{"head_dim": 32, "norm": "rmsnorm", "qk_norm": false, "attn_scale": 0.177, "tie_embeddings": false, "parallel_block": false, "init": "normal", "init_std_o": 0.0, "init_std_up": 0.0289, "init_std_down": 0.0, "warmup_steps": 539, "decay_fraction": 0.601, "seq_len": 512}
MLP neurons of a small language model. Each row is named by its layer, matrix (gate and up: input weights; down: output weights) and neuron, and shows model dimensions 16-207. Each number is 500 + 40 x the weight over its row's rms, rounded and kept within 0 to 999. Numbers have three digits each. A neuron's up and down rows have the sign that makes its largest values positive.
Before each neuron's rows, "fires after" lists the tokens most often just before its 100 highest values on Wikipedia text that the model never trained on.

fires after: " M", " m", " Par", " ar", " pr", "hem"
L9.gate453:472506479482546508469550458544481489539528474532533508548438488562521434464504476383493514468470487442530516467508525485545532489533475557517477524578491448544585506556511469562503524450549505458470527425478572543485529470495531558491548505446540524536441431583507433469578394493417481445560453549503521444608438504535495498557519490556529481544503587493465544483457437508526552476483519586542472476462497531495506546547523430547500464458487490516462516549559479521486457454495523480508502531545477527583444476584451507483465486493427487530492546520520463457460476548518488481
L9.up453:461513508599542541495518422434517530459451572506557566566506465512542433502562507437536527423519475503594504541575486551499427541512499537492578560546467445464510486526513500493528399446602458504450543503492523492520439529549435467483527493521444490486443556560539445565459472562598525495451503511477516539493493532507431451484526505471503524492509479512474471496537508517549530506557531438504435563518502506581498509528487439501606516481561504498550504460496537484513543454489467442513463499530448503484462553516538520486498480506477533537452537597467494506480532463404454503
L9.down453:488528459496502557523526453517443485499524524420491458491553550494427547514466484543520557450474551474450520475489495484486432448511458523525447434566469445497510505478531577417456471511496443517495460533530533467530502529477538473524479561500477492509458429525514543553526552570392503421539456533447458454458518553482549494474457493480459512530502445500538538562487465528523501457411522480516393553471494438482561482518539476456518485585526525457564454515549468507472524588483414516529478434418548533454523572475485485553451464491493455514487513494476556480540456558500548416

fires after: " H", " t", " h", " b", " B", " S"
L6.gate637:489480472398458470500582556505499480494485472546513511493482508493509455508480540528512556433529569473455513533557462488447548486467538472497465507502508527418494496470475563449450538458551440482447526587550542373502487449478475534472500547505458495502466515494462452467503480484440442532472499471511521511527474476468477478493529549544478489481491511525522485458474533462474554502494603507517430511448473461498521486479444508474529467489595486487505483501407507586505463559483496486512495443401484565444501508497528480520487483489524539518471505410579585498532561545524482498
L6.up637:525559490460508500536526483531508448451479532553499479496616499557406486481444544486495511506497474544565504479464525492525400453485541450437505487449571503447509448507526527543574560560554460489503505503488550567479512509508503524481490507431507527523533443502501506480554507481444499523479444574461459504460547540548462511468522496466523567463438517484488537475506583569550539415492501450474470512476493508520434453496514592516471538491467465594492555499469434572516418511491496441450501467497492532501499532496543580415563480432580520547470545523558534466454522526471498483
L6.down637:486511461553465522490536512544523496520556475508463499497479463455539519515443454537480473510533542502462464456516456513444499427452508485489526494549467478523485492521517476478543486508527482477480441465549482389491558487525483538541489530502361514416446492484478531554573615523517484507479476426547506498476623525524438433487493533479498508523548488550532422568522465542520495487598417524508581503537553533506452477484497487435531496488537540486480496539498563448500510462534501509390591541496507471540516501561506451547478497490591494502512481433510518478564437467470482483

fires after: "\n", "cc", "-", " Rele", " con"
L7.gate17:521481534465545483473465482479473475534470518574543572551492450495534551561507511545510446464562519485499543484501545602429502451509532540491505522531522450487457465455521465562527473562486528526552492376514476487464506470562554488515491556501546475537560441498507552542544518564481465460483495462532489516518473489503553528503497546536455511531452539610512497482483507510496508556453524481489510640566523527447567485505438504488476515535507502553488452555516519435508471503478568472522558481478627488505482567521491563544564427498516519519484507473507498474494531509530508531
L7.up17:501490504520518478443432515508476471477471501503472515470520537502501523499463471515495430548534430395503463525541506494457495490513495496466511500468482535490513568573469517522456520453497539453501528502528491505535494547484560481457500510515430553532507544490550472455523487512535515388523485529468595519489491478499512490527527517466530525479544479526522571547499479488526478423545394501456495507558501511522562477504572451543507530458532412439522529500572498568489436450553524504569491509506498488435471503519516486594471497489510449498441450553387529510506384488501536478
L7.down17:572492516478487571578553496463523455541528596468481554468474502509508470529468459468449541525555478563493524524524575423545460514519476467467469463459568414478490483467529510553489483504515444530479449483534497509473515538478419510524600456526417547503493460507481465543548564494426531477506528463499458548522489466444530554464502515544526547446442504581510548475522533490488562517393509519481481504462514566482551437478538475533461510447519548522500447446553487465437480530483452430473566454530538451562421521492497512540520511572560533488545473554554484428513522528520500479

fires after: "h", " wh", "-y", " bec", "Th"
L7.gate136:468522488548558522469579489557489445481597502490504467528458513532585524500504442481490451525511485492490506506507470439496487529492554483483534471543446537490511432537575491492535518475557501469506502533528459485473498531594474536469544502528416509445440461527493485489495494536537494476533409498499525575388495536467481477461491434446514522566507439541539541455476500460528518473451520522483515502545579453454538456531464501543499534555569461573495466533502540460454477468462454557415456487432457518520521480487501500544459550489510527515469467491494554519479499498483530425
L7.up136:483563482523548560478486505443497440528508501513431458481504517480543454402514487447468530466502553487443514460511538493533467493485452503451468488501570474473496439514444513569483525575445491501509509541518530485488501551489506545516514526494504544520448572492517460424485484635475559432528479513503513498549530503531507505564515574540477552550436604539500613498445500511525471472506584523451541428483490477522445492471485502529443502477484527541454569492507499496453499556471508534508525494556493490479441404463538545556461502461523530552486485502437502481478476531522508547
L7.down136:565502500497464553513482521517507468513493473556471500532459522522495487433478479453548435485522491567481572487496477547534561451536477430448419559534511537468475491511495465458535446546470483523453532447595455538446446544512442522582472472553448465441500500467529458478522533477475405595515546487496489502573429557550614525552493535501475457498466485483501438417452468405518521463563512452512537463530527481503563488496486484534464506451489491478522533487462569498428525446486491497490538513496443508540506557481494526462532540588495483577500498414499504507462519569446559542

fires after: " S", " s", " R", " w"
L9.gate561:553508462497506516461551581502471463490591538447484579491522508495560542582434465498497539472539527498482538489498459492575517470443522514545540437487526449471487443535523505504458542496485473534578450520571471466534565456571478509479484542527522504470487490537531524596478539512497494558480524511517510494467546471531472547481509517532521463551479516522472518510468503543513567519444483433541496580501503543538531476520424439434518444463484459491501578460491478483493476491498535541553520389526514446519532521437532423503467550491521575518466483481467519491437551561523555579
L9.up561:524513564565488421496432505566505548479451488467471476547515486474528491489440549508424437503530495472453584432448535516526484528517537489568514507518498445521576437421463525440527551493454444438470422493494535527489453459443442448546486576492499519494496486579460550505507498536412477473549546444480552435510528536476525499494479511475545517507428511513514517523559406526460481467506494496500565501449568517552461514443526544533465489464507541532485509459518480528557496532520544528525470520448420524559509456581482564533522522481571533542541558518512487497536518445508466564
L9.down561:470587411457462522465546446535502417537448520486529542522515550481451466395568546507533514447500531502465498506526524449488508478472574529482539473425518584538450510482565445504504486477496509494611469494447582454502529470518522522499489446474493525542528472477490436466469511571491487520441509514462450553540493511516410496532485480460556498482521483453445477467477509500430471521470530488492515472492467513540601439452534561514489479515471454533496454466567560538531540531557524518504477449480481573443454515457531477573459506514528514487512477444520486501529511471510473554

fires after: " n", "n", " an"
L6.gate385:520435537491487500478480532441453535509448551525536461568531464511560522519542481464509549518616551493504516572537488494473550507501517573441453526478553468383586539522552482571568492511515465518525546546527483493467439478451415532498460484484472502550515514552461498520483473525552463436414439509424467536494480525423467554435481578561565533458457495445499490450524538487495595452494427495530456498543461513500494555539480455444545508509511519554452510424469522491482553537515453510539524522479427491528454475498576528544549542550501510500465499511524455454476519554486558474
L6.up385:537436499558543442483519493476511492484466522459545503585562464566512570528533575521495448522490489520458481425477485438407480540476464478510535550516500496586533483439414547478579523558522517511463461453526577525507545525467491492513511554488472423501473517484548484526543533455487571453557447579466493500466547508512512543504491539494528486558563557530538496473534548511531513508447496551445602464518521548517601496466499423517481505509489510524504438476471541486494507576557489563527558469521502497522476537555525517541467495446520467457449518475487511493471495409598516551
L6.down385:443504429569486566474461460483568465463585532518410514451574497412484490501528547520507477469507482537535558509554444530471454588442426512512479518511502567514466444442489598488533504562497505433508533444561581540454526497498485497511546549515518451481519517545442456482443526461475501610516517480580523473526537522438451525488497502520552542461502552470513524468500507474537522591473514565555461475473484475582515451476516432531487478537524472569508494466473510486505566521471399493467457495581501470480517501502541557497432546519504495483480531512532471536519448484471531449

fires after: " |", " (", " 1", " -"
L4.gate107:564435515498508546524493545402477609499493537514473453519539495526479469496521495432508441469572601382449524489516473536468472411473496478530530531460498439471624462484449540529543552529462485521480484497506465512475523482493446474485464572493454472465553442595513521489496469492439472533498536513539485527565532523449458490491497480516470510498475512545507514484495528502531503485474524460499469476577557437462423496501507492450473539503548462463460496473449418530503477548453525497455473474488489460467481620493508469498603433487403565474468517543596569524485524561545505490
L4.up107:514523495507521475553464475505553563520439453504550460585531531518402498526491493506468474461499521429464448502481540503467428424486601530530540490483497446484579511519580488545486419504538491512542497473515429489535595522529538482543517527519497521535425495486430543533441521471464487491519521564531474492525513566505478490509503530519522464544536485502596478495480543480594483486399556520537474411501481485499466469496583473450503425533556432486492511435522386529485439520438495573547463484469474543502528529521466509530523496530496528484514473460528514463417534492484447497
L4.down107:496512364551482448478526478588473561511516446563525484472574476561503499486506457510549509485503550498440470445485555537458473532463500504531524465554436482508447542475438508567495452541512461504548480480466548484418405473580530495442473484490493436493460510471519533523525460495477588471494462529562496496431382525565465483465484489454449578461491519517549531514502540472496487513504488659533465478461576488513569543490514577519571494566471453538475493511498487511427582525470477504446444538538530519511490530474562506494525458465448493501553505512506395448465495525493504513

fires after: " M", " m", "ic", "am", "im", "u"
L6.gate127:484517494504461528491467580452450445570459480440452543467484524517539511477467443501493507500503515456485515518483487536551501534493548444531518475553487515486470484485555447489453420600516465568536495504489505448485529507479508520457447538536536490509459531564572384515533464530533509461469502532476560405505504530485464460431521487473493486469455511484476492452458446428477561487562524491478475594477475477482484475488457505528578486466487523477461579444505607478496435466493601542513568461513426502461519561536447405512555483500495562495501560432434448460524525502505455486
L6.up127:451540466504523466477540524479538473493483496501465494448519481585498441488477506356522495596569557557554494555533508510445474446554495408485518520484546527484512402565549454456508507535474456555504612501552515438456473491499452548536551498577520500531513501428575516479586500583497573545483495535525516510543420478477492429518549513444575529466468550481477546516471489465506475464482473559546497501406562494531422501512473479475533500483493487462540487469545514427564564490486577474497465420470507553463519514519473489501558501541420494585524500473461511491465480514524491476
L6.down127:525526475478489472511488399518528517464574502500493476461463548412510513491459457461477520434534432564601510529503518523559486518481440526540524422467476475516476512482556528512593345489526479462439525482510501441480541534509414562483486520541566533599477475443494520457423529571480534458478417471558466518535565519484458556532506487486458488551580522515475496542518533578529522398487458467522434534497500575550512435583478492546488501513510539489487469439501488522471472504524440529499465525478462482571465569441508495494448528521500410474527461573479433516579423498474557504

fires after: " R", " r", " V", " Go", " For", " Y"
L7.gate563:514502568508468528465491488523477426474481520498503496557455453525521525512455501536502548522533511449569507469507520529513525520515579582480479462499525564553500431429516540500473556539514528506426483487494495477446533544518457509502456566472419481547541434524521486495499474489537512509494490460514510435519514517480555593512488446506480508466448514509511527488476501525492455474474531468468454512505515421412481507501502517444529486593428524493457485487515541493525322475456466531512550529496444472493500442498451502533476554534524555522497504499570473489589489479522504431
L7.up563:448436479470513510453505475494488480475493491493474489484510497533585437512495499505543467469510516434553434457441446504522497476538516505513535533489496513481481449486396486542552552514508564465539442390481425455522552486549473504520449486520493400432530486436482490508497496472487580473407554563566573463492507502524533482562448439489487520527488431464548517513534493423591459468402453426524490491477426493550424470458597523496521481505526490598470521500465487485515546528477474478485545529568503499491518519490454474509473519454503479435463553495513547563535508523492462455
L7.down563:435494496536499496537514535584459536557564447498525500432586464479544530480460499570516472499483485549487493538479510474487502468559512491468525512503517517476537513502488567460505461503567528483495533464499480521500516529502493499471501469497452534496466521485584551531550532519515508496487561529507482503490502486486456536441538556509508464416424479513488579514452512455464581555519471494558489467550502475497465520497466504479571519489469474440567480522452489539519535557513558534479547528523491498478443452522576543427461463444450415547445449553537474445451489484500435480

fires after: " M", " R", " m", " 7", " Sw", " 10"
L6.gate555:463420547447472517490534545475465439437451525528489456514499418547524441524532537544456501424510449440547484443519455529478609462581507536532507493499512426488482514534458481427515528537501528554476494577527513496494518494517458548439467561512500466415479505510450528454436418463509449503466506500557559455426498525507512396523476527534481473459485555512500508430448512521481591490514557569469426509461473528452497446504492500549460468516584473564435421529485499539527503526425560532482475493447479517531516540517537477467544486533577526534485478500542456427491566525536415554
L6.up555:489496464500483550487530527449506487446559548577505475445495476547443441504518564477419461496504496460525502485546458460521541576446439505548508435525500514517481437529492543527508504413464537441439556505464497488476571516481497449515517453501506466447424473593489439487485476462533463568496471541542488503521438542476464401462539492476518529461474472507554552472470524512496526444490506507554487544558429440520460492470458474526567517399550485581518487427492453481507512479446525480464473518460539477543457591542461470503518552516465487622502495521489482470513425532399416475
L6.down555:475539466462539491484471497518367544496471497464510554502488476509503464530543444563456571485591486585476470511497476516535516448524525468478507457485474485532517480550552479501503447518471519537500501537497487496582499512429495499499495477512463525487440428486530492521497477488504569420470460467606468477535501431508469454469498509488512477499463535489438446545516539461518549513443539515552485549527475535515434464500459451457431529492467457460412532451487446539514477454498534443498470396434446479493436556490471517470559514566525459516474456461441441420533577534464421537

fires after: " the", " Le", " for", " to"
L6.gate339:461492458404479540452509540534488467482518476486485484503497460503550450493548504479431442519517496515473577520484395497508484533512486471470426548492475526482524550503539584512519518494505523536479514465526523562563484529525374475524494508502443516480426422501549502503549523439491523571514483495485547499505471467395557398600462485564500439441449500486489536465458544522451498533545433476516475554569503501445562549496485514464504519537464486522496427431465544489540489498502537481447519502496498494444475525491500448500500463496508510518453521446468554481568548470539570503
L6.up339:440487485494408485550458435541531518487522548486539528574557504548521476517479484483443469480586534513463488385532529502472500471581379546540542478536511553461517484463488500454486484579529480481526437515425559513544519470580447468491455516507532514457480477528471505528528540542504467488509462434536478511528435453498562498522500558530487470545536493514482516507548473419508483471527556501534456566468512524428496575456546457486483508501560518536501468435476455445466497485459529437475549535501471473529513568394539558466558545520526538474506530483494578488541504451533466475
L6.down339:561453469559474529539536506497409483520516459463454529445517477429527502519498427513512527544388441506550535468484567483495515500556474484515579471511453526541479565449515540520484476501566463454506440533463558416497463423462511403533454469455536478565532460507498466553438505496469497512474489490591528508500472439525586548428499500484509479524578493486493509525531502472491528448452552550484491477463459532515424528489466507526427481509562462508485518527530506496524447524453472413595437525520518488459455477498513518417473496418546455497486522511516450535458479505500483515

fires after: " |", " (", " (2", " 2"
L4.gate66:531505522564568506583499524531474489524488539447478571536481527584504415546475561494511498472507514492448499482450550502464556436512501460549548529502539510491465422534477466540488478553516512490526582484573523487503540470449551444490462523506512455417510461565518477543530447483533503464538546520483517481569504534510358480440472492547544479401574480584470446499497477440528528400438570552470469461480438413494480482499503503540463551569540474434474582472478453529476570478465510534514437460489545515481492530502537454453500493517520491554422521465499473514466510558470484441
L4.up66:512449494527479537559525523506491528527488524469550480455578527526463531495499543530547492526430460501472521517472579466545470476455456521525417557551541493530494503530468497443496440506486483450518454506441522491510490481468571513557490505463492482495488512614468603489512476449439442388472474404472484504575544589585494520543494520464409473455586470499530491490479553517536500451468497508552493498481545380526448502511465473458552461522464495474486518483425481498517462537423470515572465557556550472499486536516551484548510449538485478476467394468548526526509486450460431438
L4.down66:538480497529531493535545470530481492540507507485556549441458513478508429504528581551519490461520525558534566501487570541518473473488475499506536532512451500521521538499464454468512523490542498483509517477406484505434505498403546465491512514543511474530510526503549513468525509455444533564504534465487543501557474439485411508484521538484530544487490451614451493487457545460538522491446555489393511478503439465523471480515540596535526472563526465496541494552535498493455555602496568512476425539547502509496476518544535493446570373464441520537468519549474506491522486497509520523

fires after: " sc", " r", " Gl", " sp", " l", " Sc"
L7.gate246:454516489458441543547519564529467402510476562471517465553472473536471516473510580511471431463512484462439495526429497534520526487409490485553479489547618551525423485508460493499551535518495539534564483528461534476556514447560513461546456478483477510445500453549480499499568485491517456499486433547458597489456531531457499453492494473505470511417482504480471602448542514506463489534509501519504457507489492469431481587544474519555521487537497493420509484569541573476512498518430497519475524500480513570512441476514516537588461533597568561520542556477572463483535467571490534482
L7.up246:448522522518472448523536457522568493531531428458558499563575498533497453458481523554510469572536513488503555511388511480509499474457512509557517523479472515520486485486464409456468471500414482477520437520489474447447495564428580433587558480519468472508547550511526533522520580508524541489460513472502465494453530453491448466483489612497430472544519485511405515534561524467506457504487484472441506502476464502556484472473504482507496493462502492454564560459490565496506563447589462454491510562531419490483576451433471501523443561513441451532509557549549482517533535529561554521
L7.down246:468498513527564510524448442502593498500534453522534475451501451439516508435529441498550538542498543458488533486551558523498490518544488541514517476468453537485525536512472510388441510523473541453482507472518514457492518505538454551512594482519430473496537548460543572486489516585402515538467487455520520473461499473467473547525495586504484473547525515491489495585511466567512480464499485488491526469469538529443540487476496528475459490534525488497678535500475464450455467483529462488528527518474432530532508458453516503498475479487461517494506547543475473555509450485525467534

fires after: " d", " Al", " T", " al", "\n", " t"
L6.gate124:552537448479482516438463521476449506514518543513441478446510508498483518509472481462611519484544465504515516545438513506443521479439448454519479477480454440471532519457522544446551514499455567459477503514475499485493505485559405537475480513470596543506453538557474513531513429514507502452550425440531484493530493554504526575540447496526503454406531524492563487460501563520520479494426527585478531528440447471454466542483431555453488481513473538524443484536511467473462455517480524495579475443538553492529544534360564486532466495459505483553438511445515464499513540499458489571
L6.up124:535500507489464475540471513476497474472477501572438416513500536460424454562412452490510546544498527509542459569487537496429506507385505485517417461468523529500534502471474547484508553553511475525502409516539487494497496504496537470531492402560577493517507507463532496493415507540458461431509459524525490458546511430568604521485470557508490505422465499537462523490513509525479563531479508539574495451523473472502453463459513532486574501533544520486491633468508495513540503515496544506464506457598477526542463464457429572505494515503485478600465518460483491481458543524535493474
L6.down124:549454503537451516617548580451474517559540479553496469541485502469495479453541472515544469545462569509527477460552484469390453481458456476501539496490482457509511493380488476577516437535498537501467500544575475459502524497553441454456443516506486487538492481474511479539506517464500556563558471514449513499486487569513513597484513548490451414568465479476488514524524469497482501397508462499503468420526537475436554501515520459476479522536537466430463417370497526508464507432504511497545496578503531520504532595495475502437489528513485448492480493489464505527448524511490471505

fires after: " h", " H", " C", " G", "-", " c"
L6.gate699:476464501475572475476523491486471491489477494541489469513587526498503524490444526550468491464524511495516532591501544555474538496440513575465509509504504565450471418509498565529457488474517493517533469478528513489513389487501485445474473550534493481538534472512483414519475500552472533502452383525544450549455490487537457441472470505455499464458497532489489517481562561579538539487502489447546516532483412491549521536534442505396508551551535524505474485470478502454526556489475476564516502516413404569482524505480520481456462518509594529424455527556498576483507558576486492547
L6.up699:538435531577474533549537483464508475548456479514425459483509511545482495471496480485556534529512559433465515560441549484462543516469523489512481446521487468404542503504487544488542451468555416571401465530488524449499497494421562416533532423388517513478448515464494498516521494488493449512513503544480431433467476452496505507534495498533506489495468538544497554514565495545485534565519508474451462502464507508553533485499506490501441529535584496552510501555563469585478437481510463488530525529483518519482427410440516499560481595565492560447535537506449500446430499482594484462
L6.down699:483527475513536425504493466511538503457552511459459559477534535488475510477514502491472488471431469496518548569509515472525469469495499565560619441500463466521522546528476575468567472528486473491450450494501445514486576479521516518433535415531503502542496486507571469553426603516496524483490512502506519578482524548449473541450531499574496513420549494482484526520518475513576451419513451522491527538583506545508532481483511502386506518454545467496456494500508494411452463562535466477489440521469480462498484521471447485517511481511513441451543489482391510494479468489427511489

fires after: "\n", "|", "-", " medal", "L"
L9.gate458:461439551462408480461526490530472533442445477470537504437521490517514437456531500526486567515481483568524464472452509487419489579563451492439501478525514487490517466545554488472506488526490512477552467519524567499560495467528525507493479542422517489501441484501478456536471411494450482526492413473472477530530505545484481513496554522581569523508477555469493507479475528487507437565479521478553497515446521526514521523534404517473508539509529521547481490507516477468502502533523562529522492455520555471549386508506586482557525449434601532527401472473477427482477537528467510600
L9.up458:440457546541505528512471520535457511451478491461510473525575462508490496525489553502518509483531509380507503489578509511510504472491556487462486488505565459455483477503490509494487512522490574401580563466516459438498519547423556498463515526481495522488584550487505538459455514478488526464420548529439479528562510435500444474461514520501550479420525540514496503483500501513482436493489435565501457516510550472469508449441508399492474508504579483532476527504530489540445497520445516478517460480509553570519471477577432526506477476506565500451506507488411543520411508513519462460
L9.down458:470456483510578533517522492424551528506458564434480563512561440466493455502500548546542480461500456522481542509503495478425497474475531508434503514462441427468456471531497472471477423505538493470509467443471530499500513495494574465477498509512546484507499567455451473528530530515536473545515487490530409437504494534520499464441501514491477579449493516494516522459541513507516434523510461496481506482591512542522463507568506517527488505554525500520502488491522485473493549550462462488527422517470508503383530557480493466522526460603473469496413514561478583504522458414506479392

fires after: " t", " p", " l", " T", "em"
L6.gate173:537503513453457490509475552489491521475521541471521486532490534564489491477503511464495520441544497567535465512443485447547494494518543444471474489546475501508458526466493542501529550540528564498544544519502527578530527496485564497468499492519541515523535555511451475460474450588468550468426430495542482458555469525598526477545441492523495502464541547563467554447498491460469484467592505542532499535474427478556474458484482404495513517495498459435444527536525538515462571475491573480477463520615548474491486511487551496483525483536493513541520507438483436478529481624495527445
L6.up173:485531442537374548479533482505479571525461579459521496468549519460485551468572538453483535471487463571479563471463421543542489477467459463490539425540559511533486547557534493501495608461451497517523518494565494515535513500450519512478490530527578516537523512539551556493453501484465461519583505462529521419517403514518507501536481547549551480476520524482539542492430512482484546554471458568514503560517478511584504476461479496513523442500554540549511565508493565612476568553557525480471436489427488500462516447427523524504487509514512477488478488442517502459473474505506484444
L6.down173:510505463515509521517601600526552537516468534596494533525466539483494493462524528524490418513490444544528521524532531456528574448525445558502497472479531391606503469453494504540541512507501510463460568381455506489521546464486536482476537536530470471510518513457445445515468578492485494515567452531462525535560493533440523509587574552547451458513521441521564436468518551512455482491542437589532486525506529433483500526480493464535531473541477521500462431487426503476517559544532483502462534504485519559527535523507398509531412503538468486418500519533475504431478502462463516507

fires after: " Sp", " S", " L", " sp", "r", " Bro"
L7.gate214:432467535451505479536580569510470472501530521518445437502550482457581579544484468452503475537426488489461460489514513506496491437481529485495448446512518523518470495399478528466590584466446440402549477542541441483537489474507479511486504521492457491538542440510483504501520479500529474482454537482513562438490471470437466453524504471454450497478555528527457446477506521497506517614522459582463432539525483459531537549486527540483537430530533476466486530540486556401539503423531445525465474418491514539474475460445452543544462437510535539526537537463530572499455550451514480474
L7.up214:545502593503478519513480483462511500503529471542513541561405458472491507537448504594516415493546456460452522473456484490530562465521486485544512509489559539513529509513582474516531507516511530445486514517581517511511507503523453551545511472501481496493481522558473502538508495526527443530528550445446509521508496458474523524500534441510517579443545508487479459489575439527480533520529459541513529524473510559618524540506551511430506493545477462517523487508490485455518561538478432488456557484497580464495504449525488614532499524531510478583550469527466556366458494567526476548
L7.down214:462484485425499518514502511513399459514492483527434430499479538517519501536489539486499494525462487569454522434533478439473556453461543472562484478525479465539536516493536476456466540521557580432413530499521473477427547543393534486534424513510520538459488468580544481571465465470456494525490491495463505527583525470492500531516422530463492488509474497489453484482481534466477425523406478563508595505464453496482450505506443503458483503521497485553544481507501464449528540511492451466429591513444482465499523507496526470475520474473458403500457508546426526473580470516497465415

fires after: " |", "4", "5", " 9"
L9.gate648:535570510527521444434515516508397487546430533491462523471501479503528494541516547478583489523544416499547491566545506500509553458530540517512597516486584514570510491534484524492454550475453491479450510502502496486469513540502501501464415585430486501531420516523465458447533421494491502456486470474512467510506481555435471489490532474484522444481520527516506531450520493469543481532586435526493534568498472517525542471512527566499564534482575519479467513517484488484502529494464498548541482498508452511403516532426482436451490481556492547460464522469553474521502502557548534486
L9.up648:493514537530425514460476530458415561498494534537473540529481485482501505543480499540501517495586551500467532534468547505550469441510475499550479558509555585516485532516538483456485482418512515436530504501474466536476427544499472445516500508417512413556470495544535547512517497465483538420502503533501432463542503534543562533474514425446512454484502536528547499513486509428437448490561435478504509626545498495451470534448557515414528504453487514474508519455491546495539544471462542533484468526586507476464490452574560543488553464477511473485466544478522458486534455431564491566
L9.down648:533546468497504508458533458460510523508485489562529539564522505451515489476502516494538498498497500576551467444499529468503461509508506563537512523565529513504575525444521508477497534544524520562489478536497424498477437550469470473563471523442476539490505514541575501472497480537513516444510548553485519530508478520473518551491525489510474529413576462488522530702584497476474488533484474532555499536523485507504517491543488542511512488494439507455539530486424581503502421503565463528480453431498562547471496500556495517499490538560577518538495423496489471460561472419483526490

fires after: " C", " qu", " r", " R", " N", " |"
L9.gate162:485472531554479454509469469536510529441511535452542491471495421534533543550486566460472504543550531458544510463439496490484482477475457531483521499556493448518574467497526502527526546450463590470534443491575463444506456482496463542465435550427466469484578445514510526481534450504563564528491604500479559529466529466421487468524461494549541459469471485545553527472536546419549511577455493508553465498516554481472559391522424500547536469480574524529493457491490492516426464513518528525489485528487532416490504554528477562426498531513501558390492487512551473455473504531517462492
L9.up162:492497522481456451502537513542470471528520472525516497576486494523476483531467510388521479470575462460544575483513475515495513450546453512537500462609517533461539452483537493509524498473429549377608503470474471508458461470449522470482526466518501469497486543491510504485473445470508529447581512468520568451411525550489492515418440536460518511459448609517522446488463511463508490558465496468494442547416517503539493522472532537521485448532502528552521512490530502522449488409431537563459518453420440577552549449468521498518448501472512522454505508492514456576520455528506500531
L9.down162:458529475528520514485515524530479511513508593498456568516501460500549525511420515580530452513506553511535409501585568499528468464561455620535554549518543540543475499446412508474467479559543473543536511502499488558424545506475457493418519466462510474488536518532535528505544530473549499498504572461497470520474504494422511510457528484488545543482509534485479436553469523549478465456503532570481452510525568455490481545558540513483559470518426566511607507493449472508554495543501497421548455524529486517514455495502437427516452537502414439511547518541446461471557524486520523529

fires after: " R", " part", "red", " r", " comp"
L7.gate12:482497498481475471463499533470509499545577573477510514457509439596513453544461523438548563440565561440473501475419479452482516528525476541490487482477503461505513469520485561508516488524448498595478477500532431542477493516496480565462509453537419499538485433504510577436501469478566442576548582470517574558543531501556515499503474519547501460475421584494532457474454493527502452494518531539496496505530565474468430506442516512468476459568489484490534560531517539552506481569429464418462513568526594476501576464488487530483487447551522546490523512488515494448507568457480545500
L7.up12:399513512465512560492562463505471518483536555418494580501525466506493495497480549498512460543503524460498484456512497512537500492570561445543504500449538478483485429416554427467508545547533570550456498432469470503538537499475463476490534510517475523526471521518445514519545518551496541484464482391471488442544525497522586522497499510537509400499499540550470435482466514465457489405445436561484483519549532485508505538492495468481557465565484415539479434527557584477494507475503519483460478617475427467540550458478481501509501527512478518529467463436491518532495488553446496563
L7.down12:470448459477553475440519505477492524479476499482496553482518505488483471464471490578445440508559427538529485558562453492540487546467397461477495500506506439486526454505497467531522489504460473515526572492451492460537491505438554441522549508466390536509402572476471482478542528475527520475511451464484501505473498526515517464459500492510508504467525490545418543538503531534455568432442532549497457521502509500448483496527450534484495473482485488514499512516489500533443552481555496503450462450544534455516459490525550470450469425450580417476596576411445496449473461512497477543

fires after: " Sp", " sp", "ap", "port", "rib"
L6.gate500:476525535489485561483495487537479445463472572484476482486509491571567462566496534476471549538547442450451454520520485490560555500455448569408499521425571499449514519476531557458517471585478461503507554492531471549592506493564488537514460456567530499446516449504479512413516507534536545559538507513462522568455449469463576439537483490529514448440512440535535451442462498484455551527460487485488524500597482489557585502502513498550563445517530433520509559521478533524481498522448500487435460471479573489457553478490490521428586482557471494522580483546456520463495564478526474508
L6.up500:515495542516520510561449482516475454554548508486509539558446412492446544444528549451482468512432550478472471476464549443456509590459608483492530519500539543517438492428462483479452411484586471368431467529528445432488534486487516536523516492517486459445513519477552457476484480425532478500533565438541554492544445488493481505454585510536529440524515524488523424472498496479420519562487484482521445495508474504480471565527496533512543488507540503387488506562471548468554498474543550453523491491464530545478534554416519461558522473452462483537478497537481483513551426545496526517
L6.down500:557479474525551491511569543451401471535495556505481467500494576502504477499528483501500467524503495508536495484517538541452483488482457537462485534526462510463502456517501454508487510519363552496549515485499549495465507407487456504512510479486476511510534526524493518536519473528492500521480527498540474475504516537517509432485487537481498526532502490513487490447524535517462487518454505481482435476503500552413479550410450508556438431499508457470487441479449514548416472553474432460480524458489440493540549500524538479453550486527510485514442543494446512522528564413465499507